python train.py --num_hidden_layers=15 --hidden_size=192 --num_attention_heads=6 --num_key_value_heads=6 --head_dim=32 --intermediate_size=384 --vocab_size=2676 --hidden_act="tanh_gelu" --norm="layernorm" --norm_place="pre" --norm_eps=1e-05 --positions="learned" --qk_norm=false --attn_scale=0.177 --bias="all" --tie_word_embeddings=false --parallel_block=false --init="normal" --init_std_qkv=0.0361 --init_std_o=0.00658 --init_std_up=0.0361 --init_std_down=0.00658 --optimizer="muon_variant" --learning_rate=0.00757 --beta1=0.95 --weight_decay=0.048 --lr_head=0.00763 --max_grad_norm=0.5 --warmup_steps=200 --schedule="wsd" --decay_fraction=0.772 --decay_shape="linear" --final_lr_fraction=0.0 --batch_tokens=65536 --max_seq_len=512 --doc_mask=false --train_tokens=205300000 --max_steps=3133 --dataset="wikipedia_en"
MLP neurons of a small language model. Each row is named by its layer, matrix (up: input weights) and neuron, and shows model dimensions 16-111. Each number is 200 + 20 x the weight over its row's rms, rounded and kept within 0 to 999.
After each neuron's rows, "fires after" lists the tokens most often just before its 100 highest values on Wikipedia text that the model never trained on.

L6.up322,213,208,215,200,211,186,216,175,204,224,213,202,190,216,204,191,203,214,230,203,175,213,190,200,208,217,195,193,205,200,223,219,210,199,233,218,174,222,220,227,200,159,189,187,177,188,211,229,211,183,176,232,210,232,202,183,214,190,236,201,181,176,221,181,180,237,181,181,194,160,223,238,216,213,203,210,200,190,208,225,191,214,193,184,244,227,189,199,193,193,196,196,225,192,197,202
fires after: " United", " the", "a", "ica"

L7.up19,213,186,187,200,214,204,172,195,153,170,192,196,216,193,207,185,171,235,171,187,182,195,185,207,208,171,172,225,229,198,249,236,272,224,208,229,219,194,200,212,203,212,190,248,204,194,259,207,190,228,205,212,218,211,181,219,202,169,210,191,214,175,188,179,209,212,196,172,211,180,212,165,197,225,212,221,204,210,215,172,216,204,225,197,190,215,180,202,182,194,195,195,203,205,186,198
fires after: "ax", "ag", "im", " cap", "up", "od"

L6.up54,216,171,264,189,205,191,223,208,166,235,218,214,207,187,210,244,191,181,189,173,204,204,173,222,235,205,196,171,221,184,188,210,197,186,197,214,229,191,216,176,208,215,217,183,216,199,183,196,200,205,187,187,221,215,228,220,213,178,209,187,173,222,198,212,218,209,197,229,201,210,149,188,166,184,194,216,176,228,201,207,179,227,204,192,184,194,195,244,195,149,180,213,194,171,159,209
fires after: " 1", " 3", " 2", " 4", " 5"

L7.up135,221,186,180,244,166,171,214,169,155,150,210,196,160,199,217,221,214,233,211,201,218,200,177,182,192,208,196,198,200,221,178,218,226,197,195,210,240,191,216,210,211,192,189,199,188,172,181,207,170,180,196,213,215,187,201,135,191,215,192,181,191,162,217,200,198,200,189,217,213,210,172,232,179,215,217,201,178,197,180,180,170,186,179,200,185,228,199,214,170,190,156,193,199,199,179,223
fires after: " |", " about", " (", "+"

L3.up106,211,203,183,184,221,212,248,187,180,188,192,178,164,232,176,196,188,216,195,189,225,186,220,217,228,190,226,167,220,210,182,176,189,181,212,190,205,184,187,218,194,212,197,228,180,165,229,204,188,218,205,150,209,218,212,203,227,200,212,200,172,185,245,202,216,168,186,214,219,223,219,230,199,200,220,200,225,222,185,216,158,188,189,202,214,198,186,207,167,172,172,200,192,181,179,188
fires after: " |", " 0", ";", " 1"

L7.up365,195,230,206,195,213,185,226,204,185,180,214,199,217,215,189,184,209,241,196,210,184,202,208,157,209,188,162,192,202,223,197,173,215,207,240,220,193,151,203,188,216,188,210,220,216,208,202,211,186,217,171,183,225,204,190,190,215,207,188,158,223,190,178,164,223,205,211,223,216,215,209,184,238,175,169,195,210,169,190,173,200,196,186,208,224,223,219,165,227,169,175,197,192,202,183,219
fires after: " n", " con", " s", " the", " in", " c"

L6.up104,226,219,185,196,211,234,197,190,194,204,209,170,169,186,132,214,209,182,199,213,198,208,176,201,183,178,217,194,188,211,168,188,232,217,220,211,180,229,225,210,167,180,173,170,245,224,193,196,182,202,170,205,188,225,228,190,200,266,225,190,228,226,206,207,179,207,211,214,166,241,207,217,228,179,199,194,185,203,240,198,209,206,194,212,217,160,199,197,179,192,221,196,224,207,202,205
fires after: " p", " ch", " pl", " Ch", " sc", " app"

L6.up34,229,189,162,191,213,199,253,201,234,160,215,240,186,197,195,217,181,184,197,201,215,217,210,195,158,203,171,185,208,219,194,186,204,195,205,216,197,180,203,200,191,189,206,219,192,193,199,222,203,169,198,181,237,177,178,184,240,204,198,193,194,181,221,198,194,214,181,175,189,163,221,198,198,207,182,201,201,204,186,164,202,203,192,200,200,192,188,192,204,234,172,191,198,173,216,192
fires after: "y", " ch", "h", "th", "i", "eth"

L10.up347,233,220,196,144,212,219,239,202,223,184,207,200,177,204,160,179,191,212,193,229,203,155,202,184,192,235,215,171,204,214,183,221,236,198,208,186,197,199,192,194,185,224,223,170,210,173,211,195,163,181,220,166,218,219,217,189,204,196,176,197,216,220,186,197,199,223,218,187,209,157,187,193,211,200,176,185,201,196,205,189,193,213,188,198,235,206,213,215,220,173,170,204,228,188,215,210
fires after: "u", " g", " inv", "ch", " ch", " s"

L6.up352,199,155,212,212,214,193,213,192,167,198,209,193,193,180,199,218,187,212,202,178,252,231,161,173,186,246,211,177,189,195,205,244,214,234,239,191,239,224,176,180,199,180,188,174,212,170,205,213,178,198,166,196,216,150,174,177,227,180,193,187,208,204,193,202,206,212,154,211,211,150,195,188,182,213,175,206,191,210,200,253,230,215,223,214,160,201,196,203,191,225,206,226,191,172,209,190
fires after: " ext", " int", "xt", " %", ".4", ".9"